Part of a small language model's weights: 9 layers, 435M tokens.
MLP neurons of a small language model. Each row is named by its layer, matrix (up: input weights) and neuron, and shows model dimensions 208-303. Each number is 500 + 25 x the weight over its row's rms, rounded and kept within 0 to 999. Numbers have three digits each.
After each neuron's rows, "fires on" lists the tokens most often at its 100 highest values on Wikipedia text that the model never trained on.

L6.up755:467493490497509520539500480505520460521452472487545543512511440494495488512518494501499487504473536506529500477481464508487497480510553527511517455455448521528538482486525504493527506478486466528515467492491514491487510523510540480485509513523503518522527475561481486478497479482478486516
fires on: " of", "ing", "s", "ed", ".", " Operational"

L5.up1563:480487504499486496457510507490516497470465541492477467530510495534476510524493505537528532520475523543485495466502540474520474458493488485498515520506548477473490512477449467505495452491478488500516499504503509489532529482502473476498516475528503453518461465499496483430484466491523520547
fires on: "s", " 2", "ne", " sets"

L6.up344:520511520502505510518492535561469512515514503485482545512535504537502507511486523527446526478506496520513496458535539522517483478478489487510520487420536510523538473478483485504485518488465525452551515487506469505483496524488520471512497477513496495528518500502495474530488550475473466492
fires on: "s", "a", " of", " A"

L5.up950:507501521526472530501500542483468563512537511518497496522490503521471472472479462477521536483484447487508546506483486523490527491504515576489506534488530476509491479496481479506481500479488542521515536533547466470503470479445524503524489461529507512493468453488525475468506538541489505543
fires on: " of", " (", "st"

L5.up1656:474547488514522494548510442475490520533463510515519518548500519510489510522501546529503479500461490464545512507506497466499509502524518487483534496473541489534517463502495490511445481487458472488488497509524513479466489519512470526497485479474433524521506489536460522548492500495483533477
fires on: " are", " of", " and", "s", " both"

L5.up1314:475426547480487522530537521560483456465507492516472524522550490507522495547511533497507496496527494510499492524479482504501543489481516524465513521487493513475490534471506530440453496515499420468500526530470488495513467472510537484495450526477500479514485478497501547467554514512498513504
fires on: " an", " S", " San", " P", " State"

L5.up1670:527485515526487501517517474497474548511536504457541516483475493501533517521477501510497514462503483490538467494491475505485535500513512501483489490472507517473480519535511456497480481526508475479493467474530486514511492488488490504537486470502479494528500485467474467517521491506522490525
fires on: "'", " the", " this", " two"

L6.up1576:476469555547468519496518491515524490499550492511539490495516476523507510510477495519537484522523521485534486486546530509466504499494521497500496465550475509508510504512464493460459517485470490449499520510508436487450459459468498505530468523513507469516515537527489495522539489516513554494
fires on: " P", " Dr", " v", " S", " over"

L6.up1593:502485534472492529500495503525537452515501516442507545507526478500491498544515479466477524488482528500485513521489478536483483504512517480514479514493464532499442552462500499486516484510500489514507506516471458497509551534536489536512537509521520478479497529493517517475466469507507495512
fires on: " (", " in", "-", "In", "\n"

L6.up254:524529532516458511523557511523463474505506460530502482465490522505469512476507512501482547493490469524470510491523527530470502495499481511472488554557468510535486529519522488495531554490501488458499494562502514486496471510500483458453527514523539547447482506500472459525562449528498466536
fires on: " \"", " A", "-", " and", "A"

L6.up419:482529515501491507506483491519534467507424463468503509535510514470465518488490523492497527486505498487523484522500463488471494480553508463505511513510528579486472462503471460528511476486511432498508503501484526487471502504494553503487507457519540451487511524513462516478521484530489521498
fires on: " A", " a", "A"

L6.up118:519454502484524515530574518471559499504513502480479532535503501474484526480514510531521496515517504481469477503489507539505526528473494492494520507507496523526503493449517483505553493545510510508514494547469465507511541453518518474445471470507531486486491513508529492548478476519465546539
fires on: "-", " and"

L5.up562:473517504505497572502483489471463515539511511496487505545548484533495480492480496510513488487537481480570534501491483503470462470503501481527505543491520491532526518500505469495477501485489487521503572457499515464527503531480481527484509471497504521446466474475520430507495529515540523501
fires on: " his", " her", " their", "'", " its"

L6.up1110:486525541510542555458517477552499519473474491487511556494505458550495515515490475546509506507497504520481511487545509465506525512501509440491508501473540493487493481482502498497537470492511571509482486533494520532540470523497570506490489485500514500540447508525487477513546534453472507524
fires on: " K", " T", " L", " that", " S"

L6.up1083:507508510523525472511507529469514461473484505530489527490559477531486511499491483537523507462500435516538535475503483479460491496511511513515506518474485564496478497441485560454531518466488507481475545511480498506491469514452514505498476517453537506523495479521502456482491522454531504515
fires on: " is", " S", " N", "m"

L5.up526:519481509414495504477503500456509523525517484538506485438518486497482478511497493517507520492503536524489502503499499435506450499531513519515458500492536532502484517505491509529465496503505503501450534495519463493481547533486486486465474518474538527470488476491481499541464532508496454554
fires on: " O", "O", " Tom", " No"

L5.up849:510549501492494482471505466491549523464521476523473483455506480560502483491506500515434481468503515458443466507510515490490524504478499533513489458456520512490482495486495514443518511502514463507519506502485534494506481478488520514485493496509509533518489477474541492506474526510479497536
fires on: "s", "'", "(", " he", "Men", "=="

L6.up1572:530482535556513573513529484529525512490548491483557466503491515508500459502496514501519517527486468503495544454519514500530499469476479485441476492499525514491490479477509509498504486471535473466504516500492489485495447514463537537515501515467540430505510549527468462507511529523490510513
fires on: " \"", " ", " ("

L5.up48:463537535521504540524475480462463516493472491455473492507593493496461489503530546492469483495447470500501487530488468522475504533513502470493530509487524496491447513489509529533503508499505520520470509493490498545494515499467473506477526470477508492506508521483476520489556477513496541436
fires on: " and", ":", " announced"

L5.up1809:469480486541549532485497513504490522468493525504529477496507499500535490492499530487488576506494514494489491519498509509514483560521531447506518471487511492500530549536493515512427464492466479473519459515497515486484517510491524498493546512465494502518485482523501482513512458515471507494
fires on: "ing", "s", " of", " first", " finds"

L5.up820:485521521517519518515556487528535509511500484504519453542461513513471448508512510467504512549478483497471555473505512465478535520507494510515472503521487576493523540501502468500498486482501490527507502484548518481481517506514511499475496495488502483459444486465456483552522493512530550481
fires on: "'", " of", " no", " with", " J", " to"

L5.up1588:482490498451460482469528572536500499510536478501461486461462493512440513508485512474497496512471496492500547510515496507532513522538470474513507480480498520488538528513495498471503451466477509530504475492510562522480532535493515517473547478477483462513498468535517504481528528496481506508
fires on: " a", "ing", " on", "s", " the", " well"

L6.up30:555490530512510513497520510510479502528508546549533535473517487476507542548516521518518455514511544496501503500504555471479497471477497471521542507517504528524517531535490500480490484481535477484523521478540516479476495510529505481511455487478538461503483507505459488498475495473507457483
fires on: " the", " 3", " 2", " 1", "\n", " The"

L6.up900:560518517525489516497477515480464443471495479517515506485512502457524504500522528513533487527518484500496503515502558505482499507509523494533480500479530505478485478496494516491501475494514533489474549484479490456506485454475501530512471496475558508468523552483515479487577526466492519530
fires on: " C", "c", " United", " and", ";", " following"

L6.up1018:496502485498468523498500491491487505548502494445475548518514492486512480483521500548505513474487446512503508538548511463509498457525493540513519483459493535496507472530494469514522463439504450499490504517524482511542522513515467460505503523480499480497528485517471539501503480493492496492
fires on: " so", " and", " season", "\n", " how", " a"

L6.up84:519509508454475459529519544516483495499437520582511493478523534500509499529476480528499511492531533477512491528528469521506494519524494539538527502510495476498484494541521505474506508511527521486499499470506485537550471498525522512483500569483433465476493526468480469514486465516544532489
fires on: " over", " for", " than", ","

L5.up1363:518536545475497479494533538505490499477497486524525525497550547482521496500506509538511499499459493488513510482491456505531552514482503481515506504496531500475494498500523546522441476502503484484487486471508486487494512499499502509511480501515444523478503565480522524479477555512530552477
fires on: " over", " de", " re", " Second", "in"

L5.up61:526498534452481480466482493494525512488512543487510508480492488494505478535533532577542501521475516494513481491505530476506457495482504483500494481462503464498485505482534539534455455446502467496544480522489507462491488506540476498456498513529485470517522495459499503481482456497548524505
fires on: " 2", ".", " re"

L6.up1690:466495506459481531512531513494511440453510485474518517488505509509519464480474473538542487481488538550474458466524540514495512479496518438501522512536533504539514488503502538515480442519520560455517535527540498461501544489484531516487454536526499506486487487497462495502530488466520507494
fires on: " the", " a", "The", "-", " The", " and"

L5.up997:538499538501501498518480498492583513517473484524470476539488513479471503503464458533532497457505503518510517502494497517512495509499496516523470505545516451488551466506511482498460494517483537518487526522501531457499538540489492507480529473523505513516497517465533465496522503560482497497
fires on: " of", ":", " on", " the", " 1", " and"

L6.up248:530501505511555455509515482481506492519481488511504530443504523519509506488506500474531518512544546495497499481481502459523496473494496473539470554513549532527536534482505482476553445497543502469489537495494521466484527517531474511495441471461512463478497490514459501477523492463511491509
fires on: " the", " The"

L5.up1720:486520497477486522514480461517495486473479518488518502504483473502470511504490534519451550509456468499468497520501483502467474497499513521504498510497482446485556494503500469507461510535492500488559491506494497531461488534547496506461549496552494525539497518528518492524529502505468478516
fires on: " of", "ing", " ", "ed"

L5.up250:539511507541508507512476519520522486541517512479513553479521469520501512511491496520504518518467514465506513486504548509481482512537509487520482500480488518531492494478494465487502524494545482472554565506515471502522506494480477480509488518473520528469461538432523523535487471508539519509
fires on: " in", " 1", " November"

L6.up196:472440509516481533466483501532479470561507520481462518520495502508530503527509531478503501475482520459485504535528496457463525534481516482498459524479545519537476464489486494543509470486501451489482485522505522444509508490471510506499461458528507483519527497526511458515537462465518524513
fires on: "|", " This", " this", "-", " a", " that"

L6.up1152:517525508519463507481510499493526490473492481469501509496477450500518502519460512506489509546452494510486485488474515493459544553516492484497506541511471521516503460487495556508483541515469483492529470487533510503511520539477486474515566482543501505520496503482501524493520528480462477517
fires on: "a", " final", "b", " A", " last"

L5.up54:485498532510472463512461524481526531538499489482456527484466508529477488497485484506507508479482528532490493519472506522454507475461485540501506509558491450503502536497491497519518506495481499475458488519451528551515505487512512535514499471523470467488470530498492486507509527547460480523
fires on: " and", " an", " his", "ed", " |"

L5.up1615:527474471572514486505487532460510496462491466512470469520496546511460505524499553487486485472483480496487490498497537520520519542487526522467531527519480493496490447504539494489474497500549478481477533508484529504495511494501521522483452509507456513534466473504467490497504482505495486469
fires on: ",", ":", "{"

L6.up507:512507463504529526505519506515507487472475510484548484508451444523540509488502461562498508575515464514505524439487491475536479483467456518474501469494503497498508529464532473538472516503509477468475532470548510497526497501529515525491544492487512517542561506484454504470555520549514528513
fires on: " \"", " “", " (", " ", "\n"

L5.up1544:528481507497518552510487516508489444506478454571501490463522506491529513502456484497505482478489511520519511535491505493488508526504515490489514511473497480486495491481511505540488496524493514529482532526498486530491502500465516492454509522528513453503505535517465444478474501506469490514
fires on: " of", ".", " year"

L5.up780:476543524472482487455445477520468463542502477498478494516505499497474549522497522516507508519518488517541531502458493513480529536464526467493495471502464503514459519490544487522531475520464543501451505471480514483490488534518488501460517470523499507517542535465497475454498505495480490517
fires on: " |", " was", " and", " on"

L5.up1169:484472521495520512492543484460465494500488428501535518493502482421491540484510512474528520501476478498488508506550522489498507492529461493551510489474538486520486441502484491471505471499549463508436512503522492455460505511464499492516553502480523511529510559495484484547503511503519507484
fires on: " the", " and", " |"

L5.up989:498493558462487505494456513496503528532451550554514481519475464499455487469479470490469495546492467521494521483510537483505461471507533546489520501484476515479509525483469519549483508483485521509516510503500524518538485493479528500447478471477456486508515508526520502489521511501531526476
fires on: " from", " E", " mi", "e", " de"

L5.up1352:539504497472569466530502488503506481510487507483491509536453456544503506467447516474503528519493475512553540494524503465485531515473496520528488484526491492508508501498505499496474546509466519539488470504571544497520494538538485528503534536460506508510498496483514483520469521518500507512
fires on: " to", " with", ".", " 9"

L5.up1362:488542535476486489485525527476503471519483486478550500495534492526526502504458517538495481473463526496469482487545543521502488497520455516479471510502505539469484482532471448554510531539495523531492486497528500525510502516469481555493477532524526470520477506450485509488486538478507505507
fires on: "s", "'", " in", " for", "ta", "I"

L6.up201:537498499481548472518539514486504521522510482540504475457517509462491510506465498485536527516509504536476479482482512436487525539515517497478529490520473471508489503579519530486516479486492491471469447516474504489515517482550531457483514482483505466458490488464530490506508478450510489507
fires on: " 8", " 7", " 16", " 15", " 9", " 6"

L5.up1622:525507486471496491486452503464498469520493486497504510477516502488477454530493512508522521482504492497471503531495494455484534546559476511489503504508504512488525495551518469503510513467494499476522531512536500443507481524524496529514486539506512536545522512473533477539531473532455556497
fires on: ",", ";"